Part of a small language model's weights: 36M parameters.
MLP neurons of a small language model. Each row is named by its layer, matrix (up: input weights; down: output weights) and neuron, and shows model dimensions 144-271. Each number is 50 + 12 x the weight over its row's rms, rounded and kept within 0 to 99.
After each neuron's rows, "raises" lists the tokens whose logits its output raises most directly, leaving later layers aside.

L5.up1848:45 34 50 41 38 50 64 36 54 60 60 33 51 56 30 29 42 39 47 47 62 62 42 58 18 51 61 58 54 42 54 51 33 39 63 58 47 61 53 57 68 22 45 53 63 65 53 58 36 48 24 49 16 54 61 59 42 40 68 33 57 63 50 65 34 43 56 50 42 37 31 52 42 46 31 41 65 50 37 41 43 54 39 44 57 51 47 46 52 55 62 66 80 46 56 46 75 35 35 50 61 64 59 63 34 59 57 44 54 36 49 37 67 72 56 30 28 45 70 52 45 69 62 38 51 46 47 50
L5.down1848:43 54 49 69 49 40 31 54 47 41 42 51 60 38 64 71 71 64 34 56 35 47 55 33 74 48 47 40 52 59 40 53 72 59 42 50 49 30 43 47 43 62 57 68 59 48 34 47 64 50 74 48 80 44 40 50 60 63 52 66 44 29 63 49 52 43 50 57 60 52 53 30 62 55 60 46 43 52 53 43 48 49 79 56 12 47 36 81 43 53 56 57 48 56 46 22 36 65 58 32 53 30 44 62 55 38 51 56 46 45 41 25 37 36 52 62 72 55 27 59 61 52 32 58 64 65 45 34
raises: ")", "),", ")\"", ").\n\n", "\")"

L5.up674:35 55 37 65 41 41 53 51 80 33 66 60 58 35 49 59 36 42 46 44 50 51 33 52 60 46 56 82 69 57 74 46 61 57 58 58 36 51 63 45 53 54 73 74 41 60 43 51 40 46 57 49 66 27 45 49 62 48 38 38 64 45 41 65 44 40 36 69 57 32 55 55 44 41 34 47 61 36 68 61 30 53 53 68 59 61 58 40 46 41 58 64 40 54 66 33 47 60 56 24 51 59 59 49 44 49 67 42 58 56 40 49 28 56 46 47 41 65 53 47 41 42 61 38 55 64 59 53
L5.down674:47 46 50 45 52 46 69 55 65 53 61 45 39 56 53 40 54 53 51 47 59 62 65 34 33 38 37 59 48 29 63 37 52 63 52 55 53 34 36 38 47 41 57 51 43 39 51 61 48 45 52 37 62 39 46 62 34 41 71 54 56 39 35 49 41 43 36 35 49 61 68 60 43 56 54 56 39 60 59 64 26 47 54 56 57 51 51 50 43 48 69 39 62 28 62 44 70 51 51 29 62 65 46 48 35 63 64 77 57 60 39 89 55 55 63 67 52 29 67 51 49 20 63 47 51 41 58 52
raises: "ably", "able", "ables", "ground", "ability"

L5.up838:41 56 39 47 48 66 64 55 36 71 30 55 54 48 74 49 59 62 52 56 61 59 46 59 69 44 47 59 62 61 51 37 63 79 70 56 61 45 60 35 76 58 56 78 43 35 59 67 44 72 78 45 33 56 32 54 33 46 56 56 35 37 60 58 38 48 52 38 76 49 41 75 56 61 37 67 59 45 49 44 36 43 61 41 43 48 52 38 64 56 35 62 55 41 68 42 45 70 37 41 32 53 40 71 48 56 53 58 45 52 48 55 45 55 67 57 57 74 42 38 51 38 60 77 28 39 53 40
L5.down838:60 42 46 62 40 27 65 48 64 46 53 54 46 53 49 26 59 46 64 50 38 59 45 36 44 55 47 47 44 36 00 55 39 51 33 35 50 52 63 40 47 30 61 43 39 60 56 53 54 43 57 55 55 49 47 55 44 67 35 33 50 51 45 47 68 47 41 43 45 49 42 37 46 52 44 53 35 49 56 64 40 53 48 35 27 63 54 57 62 37 37 54 47 42 37 74 60 39 55 66 67 35 36 41 60 56 52 41 68 66 69 56 39 46 52 49 54 39 42 39 61 51 68 38 61 45 40 46
raises: ",", ";\n\n", "\n\n", ";", "\n"

L5.up896:40 49 57 53 59 41 41 51 54 68 60 57 41 33 32 57 52 38 54 59 62 33 32 39 56 56 39 53 46 50 37 44 34 53 63 35 34 49 34 54 56 42 39 43 50 59 43 68 32 51 56 45 52 42 40 54 73 56 31 50 52 35 62 52 56 50 55 52 18 44 45 60 42 61 32 64 57 52 55 48 66 45 67 50 47 62 69 41 41 38 79 42 55 52 47 69 46 65 47 55 42 71 43 38 56 43 44 42 56 63 40 56 52 36 63 49 51 43 37 34 51 52 27 64 66 50 65 56
L5.down896:63 46 53 50 50 48 36 44 57 62 54 37 35 39 55 61 53 50 47 76 51 55 40 44 55 54 51 55 61 30 51 59 62 42 44 60 71 36 48 58 54 41 56 71 51 68 26 26 68 52 50 64 42 35 34 57 58 56 65 30 40 58 67 57 72 55 29 47 42 47 62 61 64 60 41 46 60 68 46 29 48 52 63 40 43 45 52 49 51 52 71 49 56 56 43 58 52 55 53 53 55 45 47 38 57 47 53 63 46 45 38 42 56 41 53 44 67 52 73 52 38 35 31 35 52 60 48 68
raises: "ell", "ton", "y", "ign", "ir"

L5.up1414:46 36 35 49 53 58 83 75 58 38 46 60 48 70 43 80 40 48 50 47 55 39 64 45 66 59 34 44 57 41 52 48 57 22 36 52 79 50 52 53 64 60 46 36 41 49 13 53 45 45 51 39 60 61 54 67 53 48 27 62 38 51 49 47 36 54 57 57 22 25 48 69 65 38 45 58 56 47 30 36 86 51 69 62 37 46 37 37 20 55 42 38 51 46 47 29 43 68 41 47 46 60 59 62 59 36 47 47 61 52 50 33 53 56 56 55 65 21 47 35 62 45 25 47 45 45 23 41
L5.down1414:20 64 51 68 34 42 49 58 56 62 48 77 64 40 44 57 58 55 66 57 39 49 41 50 58 59 41 61 47 51 20 32 40 29 58 63 70 59 66 58 40 47 35 53 37 32 56 42 66 43 49 68 58 51 53 61 57 49 59 38 44 56 65 62 49 47 64 35 35 46 53 59 45 56 37 47 39 47 37 37 66 73 42 53 34 52 35 58 48 53 45 56 52 51 37 38 60 62 68 50 74 46 50 44 59 38 40 58 52 37 53 38 54 61 57 74 66 29 39 42 23 33 49 34 53 64 49 43
raises: "eg", "ires", "round", "ign", "iring"

L5.up307:27 44 53 46 44 36 46 51 64 61 43 52 48 46 45 50 58 42 75 64 42 75 57 62 45 57 48 61 78 39 47 52 29 59 19 33 40 70 40 47 62 44 58 53 56 48 39 29 45 36 74 56 32 47 45 48 52 40 35 41 48 67 63 48 59 58 43 38 66 68 61 53 61 50 61 47 51 50 53 63 43 62 27 32 39 59 52 34 46 50 52 41 24 38 32 44 33 69 43 40 66 44 40 64 54 79 47 41 56 40 27 70 43 43 50 64 41 44 57 40 50 57 33 37 73 14 58 69
L5.down307:68 50 51 51 45 74 52 41 47 52 61 43 58 53 59 59 48 51 30 32 51 23 36 49 49 25 58 65 49 52 40 52 77 42 55 71 51 32 58 43 50 50 28 55 46 64 53 59 37 61 47 43 43 21 50 47 50 62 42 65 55 51 46 38 42 53 53 58 22 37 40 42 43 60 53 60 66 64 62 56 64 67 62 62 52 52 33 44 65 53 45 58 77 82 52 42 66 31 59 43 49 38 61 56 53 36 48 68 56 47 77 28 49 54 59 21 58 40 47 56 48 46 69 52 39 75 45 38
raises: " musical", " Music", " music", " artists", " comedy"

L5.up1966:37 35 48 48 39 42 65 61 52 56 34 66 40 53 62 46 45 46 71 40 42 56 33 69 38 45 50 75 45 51 72 51 54 49 57 51 59 47 25 52 55 58 58 74 61 48 66 55 33 60 47 37 41 56 49 37 53 50 40 38 50 47 40 45 48 33 26 50 27 40 38 64 61 40 56 44 44 53 48 33 54 46 66 40 40 41 51 38 55 54 46 87 36 70 52 40 57 51 57 54 69 56 58 48 73 44 25 47 35 54 54 60 46 48 46 44 54 44 48 49 80 48 45 45 46 52 55 44
L5.down1966:45 41 60 45 46 45 50 36 63 49 46 58 64 45 45 49 64 63 54 66 56 61 51 45 30 45 55 55 34 67 48 61 36 64 50 45 48 57 54 50 67 60 36 50 63 41 62 43 55 50 57 37 51 47 60 49 35 57 37 47 58 52 41 52 48 54 47 47 45 40 56 37 48 54 60 56 56 41 60 42 52 45 73 66 45 53 44 51 62 26 74 47 54 39 48 47 44 48 63 78 37 61 50 36 57 45 45 59 59 36 76 50 31 49 42 28 71 50 54 59 49 63 48 52 32 34 53 46
raises: "ko", "ky", "ken", "ial", "ka"

L5.up1531:56 58 50 62 37 46 61 37 52 51 49 48 31 64 74 58 56 58 56 62 43 72 41 78 49 25 52 40 61 74 58 47 45 44 61 48 58 50 41 46 50 44 66 57 38 53 48 39 46 46 54 51 72 31 54 35 60 50 44 46 50 34 41 57 61 31 53 66 61 36 46 69 48 46 33 49 56 58 66 46 48 45 39 48 54 41 45 49 47 57 65 28 49 26 54 40 64 68 59 39 41 57 39 52 43 53 39 46 44 52 73 24 34 31 64 59 64 50 59 46 56 34 49 47 54 53 53 64
L5.down1531:48 45 46 64 52 63 37 51 39 35 54 42 58 51 63 63 50 52 39 64 50 59 49 55 35 51 58 52 78 48 79 56 38 54 67 64 45 77 68 46 57 19 53 51 63 28 49 43 47 40 48 47 68 47 64 41 40 47 56 39 64 42 47 61 54 34 48 37 50 29 63 67 51 31 37 54 49 58 54 52 45 48 20 54 56 47 37 50 42 39 49 42 44 31 56 54 41 58 48 27 20 53 50 48 25 43 50 63 53 67 55 57 59 25 64 65 47 48 44 55 21 52 63 39 59 46 49 62
raises: " According", "'\n\n", " Since", " Following", " However"

L5.up51:34 50 46 59 51 42 61 65 38 45 46 47 49 37 42 58 33 31 61 41 54 37 28 34 58 38 60 42 48 58 42 44 48 58 52 31 63 40 36 52 43 51 48 42 61 38 41 55 55 44 57 45 52 19 37 58 54 44 73 55 45 57 50 35 44 57 66 72 55 43 44 48 57 97 63 63 48 46 43 25 41 44 50 47 70 55 59 47 55 64 70 62 59 51 45 44 65 55 30 62 51 49 57 55 50 44 33 44 28 46 63 39 50 42 44 44 61 51 33 82 52 70 42 50 57 43 50 50
L5.down51:55 39 56 52 63 48 49 54 42 40 56 41 49 55 26 64 43 46 52 57 47 25 37 40 55 41 57 38 52 41 45 45 44 56 49 38 49 28 52 55 47 40 57 50 64 37 43 43 45 27 77 65 51 38 28 51 50 52 66 30 45 51 50 51 62 68 72 63 48 42 65 48 47 75 57 49 47 56 40 41 36 51 56 49 68 43 57 38 42 64 56 58 64 50 58 48 57 41 35 60 44 54 60 42 67 42 36 44 42 41 68 35 68 39 61 32 50 61 59 71 40 62 37 55 42 43 54 64
raises: " Japan", "atsu", "ō", " Shin", " Japanese"

L5.up1383:73 42 27 18 29 30 56 54 57 62 50 38 58 61 49 28 65 51 30 55 41 34 32 84 33 58 57 58 44 73 25 55 50 42 37 58 33 64 46 63 56 64 49 58 33 64 78 51 48 51 54 47 59 45 39 42 54 54 55 47 34 51 29 56 54 59 61 37 47 60 46 58 73 40 40 56 74 58 51 44 44 62 56 40 36 41 51 47 43 49 72 62 38 53 46 49 47 47 65 61 47 71 56 54 41 66 50 60 71 38 63 44 50 42 64 31 49 43 58 25 54 34 40 56 53 57 38 34
L5.down1383:26 66 68 61 53 60 45 29 49 38 47 56 55 45 56 55 33 45 54 38 63 57 64 35 45 36 50 42 60 25 50 33 45 56 64 48 56 39 48 49 54 25 43 51 59 48 38 55 67 43 37 60 46 53 69 54 52 47 55 59 61 56 57 48 48 34 38 53 47 41 65 33 32 65 55 29 31 48 59 55 55 34 45 53 45 46 46 59 55 51 31 53 44 57 46 51 67 64 44 41 51 45 31 43 61 45 58 49 25 51 42 60 69 58 41 73 57 48 41 86 45 56 66 42 60 44 51 58
raises: " its", " their", " another", " his", " these"

L5.up1502:56 52 57 48 41 53 54 35 40 60 25 44 41 56 56 70 60 38 55 52 55 33 55 67 60 28 27 57 51 59 45 38 40 55 44 44 45 50 41 56 52 45 62 79 52 51 42 68 38 61 49 65 39 51 49 59 58 47 49 46 64 34 63 55 47 51 50 56 57 56 50 35 70 32 47 85 62 49 30 30 53 60 42 60 39 47 42 69 54 53 46 51 48 50 67 57 72 46 51 46 63 37 38 60 42 47 39 65 60 38 46 40 50 54 46 51 60 53 43 48 43 61 58 51 74 48 44 62
L5.down1502:62 54 62 55 41 32 39 38 39 36 68 35 20 59 66 80 53 43 63 42 57 47 51 51 52 50 50 64 59 54 37 36 57 33 56 38 52 40 72 37 42 29 42 49 44 44 39 42 67 55 45 23 32 55 66 62 75 43 52 55 44 62 49 64 44 56 41 36 60 67 47 42 61 44 50 24 10 30 48 48 70 45 46 43 31 32 32 48 38 69 63 47 46 60 35 74 72 62 40 62 49 43 45 56 45 55 34 78 45 40 55 55 55 55 66 30 67 66 43 60 40 60 42 72 41 36 55 46
raises: "O", "ep", "OR", "I", "E"

L5.up583:48 58 43 58 29 38 64 57 61 40 50 32 34 46 59 49 36 59 61 39 58 69 32 67 72 39 50 37 55 44 67 30 58 48 64 54 48 56 52 56 38 59 80 43 49 53 50 58 53 38 45 52 58 46 61 45 50 50 49 55 55 51 47 49 41 31 67 48 58 26 54 60 34 64 35 64 85 50 45 40 26 28 51 36 46 34 61 45 58 32 60 61 44 38 65 45 38 26 64 25 35 65 47 45 49 60 60 24 44 73 55 49 29 54 28 63 54 60 42 62 53 25 50 44 50 45 54 65
L5.down583:49 38 43 63 45 51 38 68 49 63 24 63 60 42 62 56 61 58 61 71 53 26 60 51 33 57 56 49 50 53 54 56 59 69 34 65 44 62 53 20 62 36 55 46 27 43 62 33 49 62 61 46 50 61 53 67 57 61 43 38 36 65 50 61 68 67 47 48 51 68 56 40 60 54 61 35 24 36 40 38 37 57 29 54 59 64 47 37 42 54 62 53 34 35 61 56 63 67 35 73 44 54 59 65 70 42 49 74 60 60 35 42 39 60 32 46 64 36 30 59 53 54 42 43 64 38 50 32
raises: "sen", "den", "ness", "orship", "uez"

L5.up260:30 52 65 46 55 70 42 50 44 54 52 71 22 49 54 57 20 31 41 42 41 43 59 73 62 29 37 48 50 50 67 47 48 75 33 35 45 57 54 32 50 37 61 57 50 42 33 70 32 57 63 50 67 58 51 61 65 22 47 44 61 45 39 48 63 57 50 30 46 52 57 43 43 46 34 50 55 49 60 42 57 43 31 62 59 47 47 48 62 39 38 70 37 36 49 24 57 35 48 49 46 53 39 74 48 52 56 17 22 49 47 58 40 46 42 47 70 46 51 76 36 61 29 46 57 63 43 54
L5.down260:35 54 41 60 55 53 74 28 33 62 59 59 32 52 62 59 30 35 62 42 57 38 37 38 55 38 61 48 34 48 49 43 65 44 79 77 58 53 62 43 42 33 63 38 49 39 39 68 49 32 59 60 41 50 74 72 15 46 35 59 42 48 58 49 61 56 72 66 50 49 57 63 44 47 31 57 43 39 53 54 64 22 28 47 65 54 67 64 54 38 67 42 45 45 62 40 76 61 48 66 53 23 55 38 66 48 49 44 29 44 27 58 55 40 41 72 78 51 46 46 33 58 44 46 45 44 43 59
raises: " this", " the", " these", " any", " another"